config.yaml
n_layer: 20
d_model: 384
n_head: 3
n_kv_head: 3
head_dim: 128
d_mlp: 1152
vocab_size: 15355
activation: "tanh_gelu"
norm: "layernorm"
norm_place: "pre"
norm_eps: 1e-05
positions: "learned"
qk_norm: false
attn_scale: 0.0884
bias: "qkv"
tie_embeddings: true
parallel_block: false
init: "normal"
init_std_qkv: 0.0247
init_std_o: 0.0039
init_std_up: 0.0247
init_std_down: 0.00225
optimizer: "muon_variant"
lr: 0.00179
lr_mult_o: 1.5
lr_mult_down: 2.0
beta1: 0.93
lr_head: 0.00481
grad_clip: 2.0
warmup_steps: 200
schedule: "cos"
final_lr_fraction: 0.1
batch_tokens: 65536
seq_len: 1024
doc_mask: true
train_tokens: 283100000
steps: 4320
dataset: "wikipedia_en"
MLP neurons of a small language model. Each row is named by its layer, matrix (down: output weights) and neuron, and shows model dimensions 80-207. Each number is 500 + 25 x the weight over its row's rms, rounded and kept within 0 to 999. Numbers have three digits each.
Before each neuron's rows, "fires before" lists the tokens most often just after its 100 highest values on Wikipedia text that the model never trained on. A number after a token or word is its count.

fires before: " " 51, " the" 9, "1" 8, "2" 4
L14.down463:507527526477523499499503532502441449501391522503510479513452508507507519508553523528502560504498450482483483517486501523508496525473495467464501456550471500555485518493470473502506479478550517542459506535506495481514455466504503539522506473475537521499543512494476533494506549487500515499507475508494482491475490446463484549571511501530495519508458536520486499491523494522492497497491

fires before: "\n" 98
L13.down929:475504499440516499474468463545492504495465488508486483489458549533525516510507494504460496491496556473496486500512488467489523521480486547487492493530549548463532469508525514479515535498520527530524508511495498504474537509518513510476505523493487498510485519475517516525497430496536459515455505499490528536497510487503499470505488490485478489502485477580493469525496472515526524515503

fires before: "0" 18, "1" 17, "2" 13, "3" 9, "4" 8
L9.down314:531515511499511531473506509534513514450485517462518494480499463441506483457501498543515510488525483537470469503480562449464545501466524518501456543476501518466512512541482463463482464492474492512500520466564418502533514488479510468508500536484521518533491501515503510470456511527476496503573534507513548479520491513473505489499518532461483511501520515548520456487488525476498519523474

fires before: "\n" 100
L9.down864:472579488503513453456480454568483504510526452561513497495473512460510501519475476508488491484468529499545512508480503498489453502458527490482502505515530463490521480491520497524513504523488499491484577552540542490494508512519475512496517520482480518517502527521541476498530438464449558489492530477506443468481497477471444509510502540502494502530497458528510470481513486476508525497467

fires before: "0" 51, " |" 5, "1" 5, "2" 4
L7.down547:470529497488467501540494497486517425486518447449529516515504508499501473491522475475477501511476478512461494490491522482469534496469508511505474509553538492535476470488497503461509542496540507504488525533518486504512480501468471502487558515503510510502541528514506508528508482463481529516496486515473486502513477426480537526484523495523529472478480508520440524464477509502511501488507

fires before: "0" 50, "1" 10, "3" 6, "2" 4
L14.down1079:507503488530482486491484501441497483465471515481536489462512512529507454517517472460525482549522483514519506510486489516506525509568518487489478453503480498501546513509516486505504462515497504505517515502507504505498513490495505503511526525512531523488496502506449535480520496546502523524475517494529537470502505496531521516466498501514440507452504505463445478476493508485506522473494

fires before: "0" 55, "1" 22, "9" 7, "2" 6
L14.down913:495531511534488511476520489501482515531515469481508529499487473478510462517452448515511486512516477500521561522550471546497491529482502510486452529507483507497520482472472507538487500502520439494515493465468501500483492532518493509478478526498521512528494497507512519516484480504473527549509553524484472475534455519541451495472522468502472531458532493525490503520484473434501507504505

fires before: "|" 60, "\n" 4
L14.down1151:497516552489488518504507460411488473539537512516512461475496507499500490500544497517500549480512460472467472510545459471492481511487499495520512512490523514577498508517458525519519496557483459520532490541492551544508503530531526519491480494493484471484472476520511461459511469513492538479498506529517526541505498469512471493478514460468495508472500448485481466497488506450527506519492

fires before: "1" 29, "2" 19, "9" 15
L13.down162:495493535495496534493459521543504534473512521534497497499497508511512514513488470563488452478444474511471488485516497504517460517473498486513491510465506474538476473519460457434496489519493518479519511463475508466508486529514501468464518465480512497499496519478477530510498546532461534523495492545528553498471534539512490440475527497490476544491496496520510439480488517488482498505482

fires before: " " 55, " |" 5
L8.down1107:503512489516466481481519504516545491483520480483497532483525518482535537442525504521472527542450528491464497492496475494442506493523504489507525523504524521500484518467488481447478502507490515502496511480503485482552493512520530533516520498495492508492502468475501459537445463539504492506514454477499478476508514491492484478487559523504486506531462494497530433496464469446513535496537

fires before: " |" 50, ":" 5, "." 4
L7.down439:451523504530498546474494506533475531528480491497534493504519528463515457509516561510536506512475521473484534506513526480491461520564566495554546484486518458487506475473525536453516502517500499483507506458486480475497428512538520492496536492472495520492480502512475484518513520474530513523504508471486527500519506497521493519471509503525478518518453503541534459533511497467513477489498

fires before: "\n" 41, "9" 34, " |" 16, "0" 7
L16.down1099:509511511541511510497527488469484500498513478502518492494468506551524471510545485502458493579443529495507545510503474501486460483510518485531534515503464475480536456468509478514515491491469523530524503562530524530504500478483458516514514529515478516525505487516469514480487519510555494488523490549473518534502547491500480554498453469506496529491472518522475500522502499502490536522475

fires before: "\n" 40, "|" 19, "-" 16, "  " 4
L9.down212:556556493479505467484540508504464493500466493492493487491484533507535488528494488478472505497506486496486453547447458515489501501475510490489555494522475472485505510490442534502459464494508534512484504520472525513481529526507501503479458543469523477549471509541491478508512477511497435451482482490521457498518514503519534470483534525481528526483480514508522504537484488491496496495493

fires before: "0" 21, "1" 16, "2" 12, "3" 6, " " 5
L16.down463:481519519533513483481454482482515516459517503505476483455488522503526510443468523489480444515471501535536504476482511491515517478521549485521470463521472501529514511568440504548489485442473461507496484517533447511492476526465512551489510481524502483537488449486483496527540529527464505493505458497512486485505495528489482469539526531509500470506509500521552515534515480501529517515500

fires before: "\n" 41, "|" 14, ")" 11, "0" 5, "9" 4, "2" 4
L12.down667:486525493501502476491497471510526507517491523512497470508519486446479492461493504494492499517479519498493511489508499555507490510450494493515473510528503524544542509518484509504437455460472515513502500549526500532509513535526480536466454491505493471530493500510517481505519493495464477498566527508455481541516522479505431470503515417494494505468505502473515495469502509484507527456486

fires before: "\n" 100
L13.down662:469493488526511494501494481522513515500494462484503472469480524528528452506449481467463513476509546518549499507475502505505561496509463521525522502510543486549509485486499481496477486504502502484534561547498525469472462505528491517506485534487520523496500459510510472515465503471507504461515534454531482513473461535494512540528474495511447468584508482514466515526523483471514520520483

fires before: "1" 27, "9" 20, "2" 19, " |" 8
L7.down95:486518490511513537533489507515505528446508523504493511484500473535481528537491487459502490487479508493535525464516502507507475489518539507570498481501503535493500528551497500475469516501474519500468525472475526439512497484504489480500504494463496498498529496489492441495502529489497532497492499508505513482528513551524475479498551486490476488485537501529498450459512479472488489490476

fires before: "\n" 73
L14.down654:481511498464500499495445498513491465513546483491512475482504493510508510536510461514516480459455559522499478495507485493498494505455503517485500449486497506506483521485565532500466477520536501469520510521501520478502428524508498487488509474504543520524497447496518498563493491489486491486539514539499522503474536536520499533481491488479497479537495544511503508510477481493549509507507

fires before: "\n" 97
L12.down695:503503523516489464477481496484462456499522501512512505488429547532500515510503485512483544464493508497518499522518489511518471502476515510484516553468500553486541436528472500523506527508507546520567479520494535557514546478535463507488510491489470459493494511512505513504512435485519516520476562475520441521496498515471495511498504485533490490488514492539520475535468468523505500515498

fires before: "|" 86
L14.down10:512482514520553503492503514463529487523504456501476521491515521519523470512507498508500459503491475515498478493453519440498507517524481534480480483502529506513524509487481534513448503480515532500453536523517519559508478495496487494473480479529511492509486535518503505484493476526517443510492473497477477499504490505558485489555511496483485500525443538507492505554488532551529482536494

fires before: "-" 23, "0" 18, "1" 12, "8" 11, "9" 9, "2" 5
L13.down358:550555455512489500507462477458520476506467494507520532491458517554493494455513484497485487525446497497476481504504505517478549527511553458494509488506496482460545441535481489486526491476515509497519482486508501471457502478465518516557499465517529486495513500529490532514528494519487517468464485533490470505490536487530526513554490501524514475461469509501494487506492477467523535496516

fires before: "1" 32, "0" 29, "2" 15, " |" 6
L8.down899:514488503531508501539520486509490494518523526501539484521540481538497481493505495542479497494511457502482535484490494503492534483514518506509459503534498491527499469499523443440531473511459475538468483515508511536535497511543518556541450490509498573497520509503478463510501487534516484527483458459478464496501501492524505520520482477456468473482496558435481489504498422438497525455496

fires before: "9" 25, "1" 17, "0" 16, "8" 7, "5" 6, "4" 5
L9.down635:525499519496497498521516445486516496457486535451454530500461504515499523491502489466559505530471479467497494516476492457476503580522496483488524481448480531485521478473473524517528513470513492497508489453518468517483467515472464497536510512536488479503526480525499487488513526525473501471459461504498524489484500471504511507513502477529441494535503524461529489502509498507490545449512

fires before: " " 26, " |" 26, "5" 9, "\n" 6, "6" 5, "4" 4
L7.down701:473495522534514507482483526480519512457495555485484506490511511522504529499521518449476533515494510498481479447498517539513494481470541479530520484477545459518500488512477507499443541492493508519451493484515518529536447485500496470481496531503556491478493469510476509520445522534490479515499479539540488486499489499514476551493543486534502519536551525491508475508520466469484505550562

fires before: "2" 34, "0" 27, "1" 15, "\n" 14
L12.down819:470483510517497506506455480471492507486479524498517510532457484496474523507498482507440467499535501479514499501499554488521489478492484538497509498512507557529508478521462484477528518526489506506520465465509513505493501543527505513487514488513506512492506450512502529507494462507489490484498522486479488504532470540515458543506539479498500505518476491507532516495490444501525547531486

fires before: "\n" 47, ":" 14, "2" 8, " " 5
L8.down444:510496544500527462506501468478465485494483478457506483445498519508527492514512516531520461468529494470504481508513494507478514529509533509474483518507481472492469475508559501521522512531507487480503480504517501523506544504514480520519464518489500519501514475550489503487518485498490519533497526521515464475518463501514490530510487468540487476478527530527506455561474533487528461518482

fires before: "\n" 19, "-" 18, "|" 16, " " 9
L9.down907:495521485515526528527483508459467532500430533475527506525532485489514462500493503486519482510476471483503495510505483500485520497462508508462448481471511484475486472519459505478538515475531461508514517474490491523555467528458488501453513504499481464503515531494444495504515508485500510535486515462507483536484513455481478489505531503595485490536475477469520482475485532477490531432497

fires before: "1" 31, "2" 13, "9" 9, "0" 7
L12.down803:501523468572524527522490477447550496479516471491496510436480493515541464490483488498508512460505463493525508518482473483477526505490465485467460462491540471482500513509474522485503482484498475551501504478481474501521538433499499536489478482539527509482519505546466504534499501493507475524504451479465498518536503504497533523533477532492489451531485501489521502533516499508521498481496

fires before: " " 34, "\n" 15, "2" 12, " [" 4, "1" 4
L9.down514:491502547520496505525513492495506473464531478556512480452502527490529484512495509509483467494503497486520479484487498486477456499503491579505494484496478484492453487519521453496537486525495501501453450446487486475439476484534521504480536514553510516494535490524497496509419531529449532493490509529475536504506535504507489514521486520493539494478520491472544505486523472536480522524476

fires before: "\n" 35, "-" 9, "The" 9, "===" 8
L9.down165:521532462488486488529494490491545541505478496486494525455511500504468492479447471483518522476500509488483526475554517491535505513476463578475494487488521512516494509518499480479514501497510522474500476500532525513477497514504465484504530500497516495490469494501513508497546439503490484511524523502454511527476474488496481499533461525485456498463463503517479468501476533503544506533519

fires before: "0" 60, "1" 12
L16.down249:503502512495501536496482526523524517496473497463524515525499493519504504491469552546488463461522501494489515479529497481484471475484546460494541504513499505512554521512483487440527487511528511520516482531491497465477483510487479542476503524465486473482519547493449521517503525520468474507497466504495494516525509525485491522524490520479548535513541495507484470467487476510501492522509

fires before: "\n" 54, "|" 39, "-" 5
L8.down796:459533492512492513501516506510543472550502510518522442526491530477479503518517500498482493505478489531503509520488495474517453549486464514514475513535482508491511483522469504506489509504480509493546555521498532480508493515526525495469506519475505475519515493542526483486541458466517468516456501445519483512465543456503441520486519500486483499485506471529518499516520491516509511525512

fires before: "2" 25, "3" 20, "1" 11, "4" 5
L14.down97:491503498520517512457496497469464476509468517494526496502511492471463486494476539459502457513501507497506482536522535505473533517477527523495512472499500489521456488471533489538494527541516517499490500511514515491509510517524544489482537450495566523517520478525461499533520501485504480507528539505510477449496463479472514511511478448503476495533480518496486531531516515508468525509476

fires before: "\n" 45, "-" 13, "The" 9
L9.down852:466546492483509473476469500545512497488522466510466526475482481509514493505487491516459520514511521484503516540495508517505452499454474539483477515468529497497492506471471503503510533478490498481455508492472513488495503474523470505490510507548494509523465523494491522524536456495511536493462518504453511533486477483499516485508506534505481473494493516486519468511488498521559541540532

fires before: "|" 87, "\n" 11
L16.down951:502484513516539558479515502510502496529520477514522500511515495516535542483463499552474452525485542502479483525489503474502471494486488575475510501507547492500527488532528523460488499509499511500499539482485494464496499506513453505496521548519469492515488489538502495468502470511490520546491542458512471534528525475535500484533445484508467539514514524540507494543484503488509518499535

fires before: "\n" 79
L12.down138:489535524482516490513506560494440518520507455500516495500496526510518463474516516502477497488542518514476485544507503435470485511503541513486493486505519482512470550503511508479466472509508537551508522498489512451462487536508497478476482529502534539520467474566498518521487474494537472492497501514492488489500559534476448523507508536535521515493470507492523476502522515447490502523497

fires before: " " 61, "\n" 11, " A" 4
L8.down762:534495472532538485543498478511477512481464508484547506503509491481462547508518488480526494521508513528561518528481481472500486493463507540502496490475457518478486537488475503450493562527501501506511508477485472505520507501496464520480476515524490503565498470515496481466486510465479504488492526513497497497492496460465491510511509514531528466477579537525524526491437468466518523497457

fires before: " |" 39, "%" 11, " (" 7, " " 5
L9.down25:468536491513499462488520501482462475546514502503475511496506525526505531476509548460498520480492513512499502457491522486494503508450492493478519487476503497462514527491480510532501486479504496504518517460498475496540446552508534531488517489514464507492526500506510486482525508531538556489525477485538468511491470490504490461445530504504467535475503489527519447474533472483501501535484